config.toml
hidden_size = 384
norm = "layernorm"
norm_place = "pre"
norm_eps = 1e-05
positions = "alibi"
bias = "all"
tie_word_embeddings = true
parallel_block = false
init = "normal"
init_std_o = 0.0055
learning_rate = 0.013
lr_mult_o = 1.5
beta1 = 0.9
batch_tokens = 65536
dataset = "wikipedia_en"
MLP neurons of a small language model. Each row is named by its layer, matrix (up: input weights) and neuron, and shows model dimensions 160-351. Each number is 128 + 32 x the weight over its row's rms, rounded and kept within 0 to 255. Numbers have three digits each.
Before each neuron's rows, "fires in" lists the words (lower case) most often at its 100 highest values on Wikipedia text that the model never trained on. A number after a token or word is its count.

fires in: "would" 26, "to" 15, "could" 13, "helped" 12, "may" 8, "will" 7
L2.up756:171131102178142154141117161131128134113120140175128170111142072165152140088123148151173190115128153163068132138132178125118094086138140157146106084163194137127086119120163079098099160108143126132093150164121178151111131103147128128184176152157120164144134095067084126134160080118072113132162105123072118190155155095107132086160108133147071074142109135133094138119149144156083128080160163160147199119093091103128137117118192114057134121137091123131140058083142139169133172108135143121089105161194175173129090113073151124137095092175130166125099161171114088169102123112117102118

fires in: "it" 69, "and" 7, "that" 5
L2.up537:110142098084126157122114166044097202139163139183113161106133122183108185160138112153084123115086147162134151116142109120176162111128149138185094133111134129088181061178066088107120112100082132100171131103102143123134110075181155131158145167148124128110136144134076149109099127121159146089184125138111144175113164122157113149140097151131121142126144098083118134174131173144100118174117122126128119129150144062150121081182157131083168060126120092109093171146124115155107092128155151119148133209161163129115111177128092165090116073065090170193161085136105179086147114092098103169

fires in: "they" 31, "them" 25, "there" 22, "these" 5, "themselves" 4
L2.up249:163100160114100076161152158087171092141147160173137122103169083118153110130092177036127111128186106110198162092223129156128078074107160121141182160147120169098154131174137095166151139084185127156145101141131187129126167113133142115165166103126106169154144147119174073111104103124035131105131163114109144140159158114163104139082036111072063087095118148136145124115139149114097177155132170110109126229078119137132075216176072163149109130098153132134130131160137118110110156146162169138132063114155151134126159147032122113151110172138133112057149130117159099141096121135086113114

fires in: "then" 25, "there" 19, "them" 10, "likely" 5, "probably" 4, "they" 4
L2.up1463:156085158171104087110143140167115162144188151108145087181129111173141148079136150088189143127076155171048142100166133153111143100130135048079106165172109135112155097159100123069152098115123117197104163082172150141122189091159174120137183125032136131106119176128074119163095086114115123102146110177178135094123129144184127102130144130131152084175157131112134159155120114177126097119078120155168089134093125113083171147140101090114102153005094066143075159128073155159127175083097178163068108119168200112180177104095124141118117099189097126101145152070154154105154158105132141100

fires in: "of" 51, "iceland" 4, "type" 4
L2.up1968:140114138179142035080122127135141136178211098069155095174095196167119118087100131187139152172155118091107126122183103139175099119156124163152167133124110129054145130156091149153154144152146092179146104152092220120094154110140044164088139132155104144116117123124134101097137155105103159047121137146118067147163117128139165126148131161181083128117179163101178072055150055085172171127111162133137152165092176111110114056105126129171131162121062144128090122112114163111181125154136161166117098098125105142179134127147097116095145077153127148178177168151133156128144124078194156157

fires in: "on" 14, "municipality" 12, "indonesia" 7, "from" 7, "municipal" 6, "culture" 6
L2.up622:118139152136103070159155166133117105117114106079132106108159118113150176145166132119101131156114152107095097078166153159143153144129149114116172151128186069108085177125133139152117101118045134111140150091164177133148161103159147116182166143101153175168116144203129094122132084129121091048108177101127087119076109126149094162119132137058160180199072167113133138116152108103173137126154179102089131145111097156112125068126125140126151080106137116155072107038124208137134139132106152124138118086053083117131182091095085123118157168037159127181182114151184162142082194114171134163

fires in: "to" 44, "would" 18, "t" 5
L2.up1153:217121152141073113170128142143109205139159150072110152109174049180125085153114163132135113073205111077099148130124115099105108081120179145132046137111179083120200089148122131128096127146104113152112137110122184106077129127114166148127101166156166194105087122184111122115137114138095165103151091121095102168134146073154182089109171141089105113118136140150114122139094130124071116148161195103113122153079144098117132095118172086087193080110149080178105126148112169156058128147115156118117113124167147154141128103142177096128163081149147102135110112141112172104118166117080113143

fires in: "and" 54, "where" 10, "in" 6, "with" 5
L2.up985:157116152075152126163095122127113152133139147102151133199117104104028124097146094097157101109160164088112177127195095097138132060136088200080155100144109154103083140156139085123108134112087163100108096091188070139094165100104181169098121135143143103110187151150159142120153151123105118142112095131151171147110169087170117145096153122139152158107106096137122109109138173148146113128131165151092130115166115108127122067149126122132107112093127084119107083134145089172191094127106091150144153137124103097136163161151119071183067162056137105118080105103146204110101114139094141068

fires in: "but" 38, "while" 14, "however" 5, "club" 4, "hunter" 4
L2.up1067:106165093155128109084113086144113171106190101094190124095155159087099157101094105127138168092118141133114108090091185104101132145130158118154156107136121104142131137130142101109146133131133163149082155127132160136150110100127067144108119084109170131115171125108133159158096121110119134110158106141115170092123143130170141106152127078042148147105107085119091145160146117170121172138138124146102124106139123081122150146128143117136153122143135100113186137093117130149136126116140176172122145111144134128116140098105118069105122147154135118113111128202131112112059108046060175083

fires in: "are" 43, "to" 12, "can" 8, "for" 5
L2.up1485:180157133175097151113140077117111115114170168116169087100147080148134144090194167142139113101128112151173084123072119101147135093153183119111138173146133093135133079173125153141092112126112205132162099098226156149201146188109169149162099181148134135138111031103175117134139072124190076119150123126095128148119128102178135158087080157182166089129099163082151139134157112104106092161109124176122101101085093131154187113145146184110176119167092095078143072157107171101112188100110089103086142155096168105178088100132182152123083090126129105129092122101155110126182155143123094147

fires in: "the" 26, "into" 16, "was" 10, "appointed" 9, "its" 9, "of" 7
L2.up87:141176122069100097150152076151141154121153105068165109124120109196161118125128149092136142097220170164119152159119173094158111068139172094136103079110103153072094054102142061106135150174065151164146095105130147143109112169127122117204165099156147150108107106130170144133115103094151159117134149070114203129128072157125132108130121128141185129127100123126160156118129165086117067156124160141114134155087099119136145100109107143173069134100133118153170144101133096113134116147134136100160089118092147113191132075089127171199126084074108106137152136150090127106122148115132161117

fires in: "is" 66, "was" 27
L2.up2134:087114148150084118120090183166107149126161113076112136063138102149152147077165102100160146153131200169111139099074091180110157098113159124090081124088134138158136115115117193126104143164114148128164080119198142151178129143166168112136131110121142150115117129134166106105075132087129104098102152146137087151131109140171148094103120094182083083104068146121136117114123114128134129119113085109112128133121133142144134142100105187107104153131124076144098117225044152095144161148070095107110153158109161113139139162093113161159084079138089170148131139129131117121111133143148089103

fires in: "left" 15, "would" 14, "could" 14, "should" 9, "may" 9, "started" 8
L2.up1303:160144153158166124124052159093122147144091143066152193116179133098167185148145072102121110124092148093108103163125112070121157079184135197128137147076182122140146097146156129086096131129147108125128112106128167087099140178136166135101135146148093153129149125142130130125138170095083129047109114091148130135098164095117130060126154060147127131115138157127060141089107103130113154124182130118110170242114159099092089110143180127093106091164077112165152181137141172146165114103097085128086091116101127122113138114193166081110178184155076204150162108074115135081128175136136129080

fires in: "these" 28, "there" 19, "song" 11, "them" 8
L2.up2047:077070170111187150069137135108086094123211047126146120167091084177111137107092171105103177116137110113127155155155139121112095121140095129098076139118130116152115180156117150146111108123151138146123094130083160132162141115098178081156114180103154121200094140124123125082126114156071106126098123115117142140098076115178101123129125108063116156069115168148084100184133111166045141141106180146112146146126143121167137158160103202137087142060159117109087124168158132117082136088075167159167039076103098157206138123109107153127161137138104109152126111108110124125181139117096138140

fires in: "was" 27, "is" 19, "as" 11, "are" 8, "islands" 4
L2.up686:129173131126116165134119147156129119118140156170122130148098120159059144127173190099108129114082171133118142115054163145155177129093138114129135138113129062168153106189074176135079193128140193164179114079175161090139139075158050110121116134136101107129134079045218156121150101118141066155141146141127184105078163135128133101143100142167078129132121099112102145087101153082149139159185099122124086159175106123185126145132180166074143099102145138070086152121131110181150155108162182126148137108096134141129105195153123114125093109113099164115109087092092122129092155112171124116

fires in: "from" 32, "born" 18
L2.up2022:111106102185070115143140142166147063160168080125128079121083132154155165136135090111140087146127220113087125137140182124167076183123136153156126105083130047082107113138101143063116145116134028156157205133159048120095108107132128141067127098119106109131082066091108121112097149082193091067169142094120127092079128151165069139146135159144181157176129136078170130135122118087137130188113179116146104162138132121127146153152042113147165073129092173116159081102090139215152133112134096127141083123103164148117130135128146175137128152131080107163067125171111149116155145115099096131

fires in: "to" 29, "would" 27, "will" 14, "should" 8, "t" 6, "not" 4
L2.up1650:155097161111075160084141134129064132139116168092131089138205083171142155108159186167203116137065074093138111093122149130126103102144195126138112121113169123199083133151122071117094136107152139160138151170143179114144146128118125170154141142122122148131086137166089154115127106049087096136142120132145129171080178142130152113155139119101092129141150107169117097149038127180074111120128157173115139189130120151076153136164156147093064152099116157136089161091189129165135103130136126153128103173117197154195130134124118138187086070136113110155170169197114133085112127146134050145

fires in: "of" 45, "such" 8
L2.up1389:134093098164133162089102090154112127164158165174078171102070123129086165102128168148120101079185091138107101160151112126138133127119094148097102143114131136156201116060093050157081114130098138136082117080117207160124071115099114147055133109148140077119149233149087096089131100121120145127130067105076113093108159111168118168117130112124122172072150152067144125118130102109165145111153138151149091111131162109101094150124146168184112112128139058119141107115029083090150064176114148141095175154125099124138160116140105154117112082143158185075102123150099163091130066081168155122

fires in: "the" 44, "his" 7, "they" 7, "however" 6, "its" 6, "there" 5
L2.up703:098124138135108119138086152118151132132140126089131169096126060075133098110146119190161100141166168177127159097126112096092147091118158103180128085189152099140139088210097141136133178156128117084105126157097107127025137104111098165150156143112092138136164161109091123125114185039118139138060152152108120155130113125155084100162152139152092073136151170117116149111079107107069091101114141184108116122066208177120132144122166136105154116100060042088159154148170090163083080132127145118184094068087144159117121126112135138116117145066152125181119215176151163131132093096154084153

fires in: "but" 37, "w" 19, "nm" 11, "however" 6, "warwick" 6, "he" 4
L2.up658:137034125095145139100140144061117135103170155131144148115142108144086121089067080179125123096128142137168108158146127104137150124149153083136169127145126081142167158101111167123157217123063113068139145141216169146071111106148122089125213141154171197091156120156150101087086163082144174201129101188166143106150125113160151109116073045140107095107084121108127128085091195161100116097133100150094109088177135105080122106086162146147162100108080096088122143173134108142135111122118111121104172112152150082126096124119125158167094113087123111151144145111121136075097143071109113111

fires in: "the" 61, "navy" 7, "there" 5
L2.up1439:104126059160159157119178095129089113131154154067142099114100117135169108128136118152133124137156143085152116150136132091108130138245115140133048124134175119159159086136130168128112114112159140097111113153107119087128175178193142164158186127105102088088134168089099101102099101129180105180104119117198124116109148069155109171152129098140063123079138122180114163102101168153127184107083101099132124107151154176084127042116144161097119097088114148142117143163101101107125065146031190092185101117045149109111116084107098074107126126090147125154134161086111133148099159134108078173

fires in: "that" 32, "the" 10, "however" 9, "completed" 7, "retired" 7
L2.up578:090095134126112073113155139091089114072152104183091136135140135179153130088141131106146156086133113088145194135114147100101157147086082137120128146155190126149106146153159142073148095181112082113070146089126066155136163121108121100124172140125144098149132119106118105132168202080109107128131065090116099099109086058121172118059116127147147120142213143198090142122158114125112091144167098086068125148142147088069142191148091114171142104155129140155189137101094113154160147141094133093210053116115152140156129116112133145145098104149135145228135086126123171090113121132109108111

fires in: "was" 90, "were" 4
L2.up1781:142129154145071122144165140103126074143157141107171151146101153117127141121132152136180112136086205134075137111119094185134101094131183080141149094146118086126120102107142063100115184098136070166143126154153099161124140151072141156074086106139151187118129130165162148158069123123152044101140142143104113157159166078137171121112137132162153173167174081102162128141132137132110114120127139169082134130124102126151119058142122113118072150148173087146121147134110188089118135115097081078135169163111098076083082117098189131188108145170102155099122154136089129157125122148157126134

fires in: "the" 38, "come" 6, "love" 6, "that" 4, "texas" 4
L2.up1486:126156154192148117165096186114150101105143134204113129145107142151109123128133133136156087126070107104086057202145169142063179136125088100157200114115118135120155195070156184084122109100101124125139110109111090161137147141170131151085126158133154176161106162131124132135179154134052085166163137091074157095145158161160153135079141117074148104090134098132078168131120171159199139113183130074091139106166097135172155105149144081140098106117150157156167134116158180163101161111110082104115114123116103161180119106086168187083134138123124147115093144106111186130106085148132135170

fires in: "to" 15, "could" 13, "can" 13, "above" 6, "might" 4, "cannons" 4
L2.up1134:166087145131150158120134143113137162043130112037062087147194113101153143083163140161179173139179095128141095084099112159126076150096151144114131179130183118154142105193168115115107191170164067157118105112113179168090135144134163137182195121173152131074152135114126101081110136115126094099118114184037162142119129099216137127129148102079127147160127130146133129095095128091107138165145117112150163140123133109112186152095113108073107113114119138143105144182121086192175086122088158084109111123061177145115115093110147142121109122165104129117150146159177152093100099140133121167

fires in: "mission" 14, "selo" 10, "across" 8, "mississippi" 6, "missouri" 6, "tennis" 6
L2.up659:107130131111107116168120121113117114135174110112099093176103157146109117121205169100169156103125148121160130159098085169123156111150163163163113098167159139167189068160194141130145148140072082104122159153095116125157150132109097169160135124153171093091163136161139094156086124131089106156115162179115165077172099139164182113203136064108049134163125085175135143136145107074125131147103080147097100189169110178117132142135090140147151129076163120139167137180106150152097079149078122156096106126065147140106139100056145126075130165024109114146168085109114072112148155117073148182

fires in: "there" 25, "get" 10, "them" 7, "getting" 5, "it" 5
L2.up1384:119134120148104124151160134102138096173120128179095162119123165144126148117210101099173161114091114156159096143155137123114070149205132112180091151173121151085166084202124139075158153088156145126128125124102130148110145170150166090125153160133161181100013110110073093165132092136132149125058113099105106072149118090183160083119076100182188084122169127164166117181103111081149100087102092164126105136133112085177147111088088129105144091135151141102105137098122140110089185141145184105169104152159122117107119085142112085035113089059094128173164129155097162147161118088115131103

fires in: "he" 17, "she" 14, "and" 14, "to" 9, "where" 5, "is" 5
L2.up2048:075148110132115128155097172071166138193131112056090168106151155093134160051084113176118086110127074099134106125174067090152141107107098093149117132099116093070122101178117165189115109076089177101093202081184128206090170108024154221102100119155129123159138151128147160080174157141174122139093138147169107136096156104137131136111140143112160132137121149153101154086139122113057077151095164179139154165158087148080051123136130087086176144104117090076156104081131124174104052133166122085108131120112175112127121181167146098105123144109087116116095080109184118117102096136152142095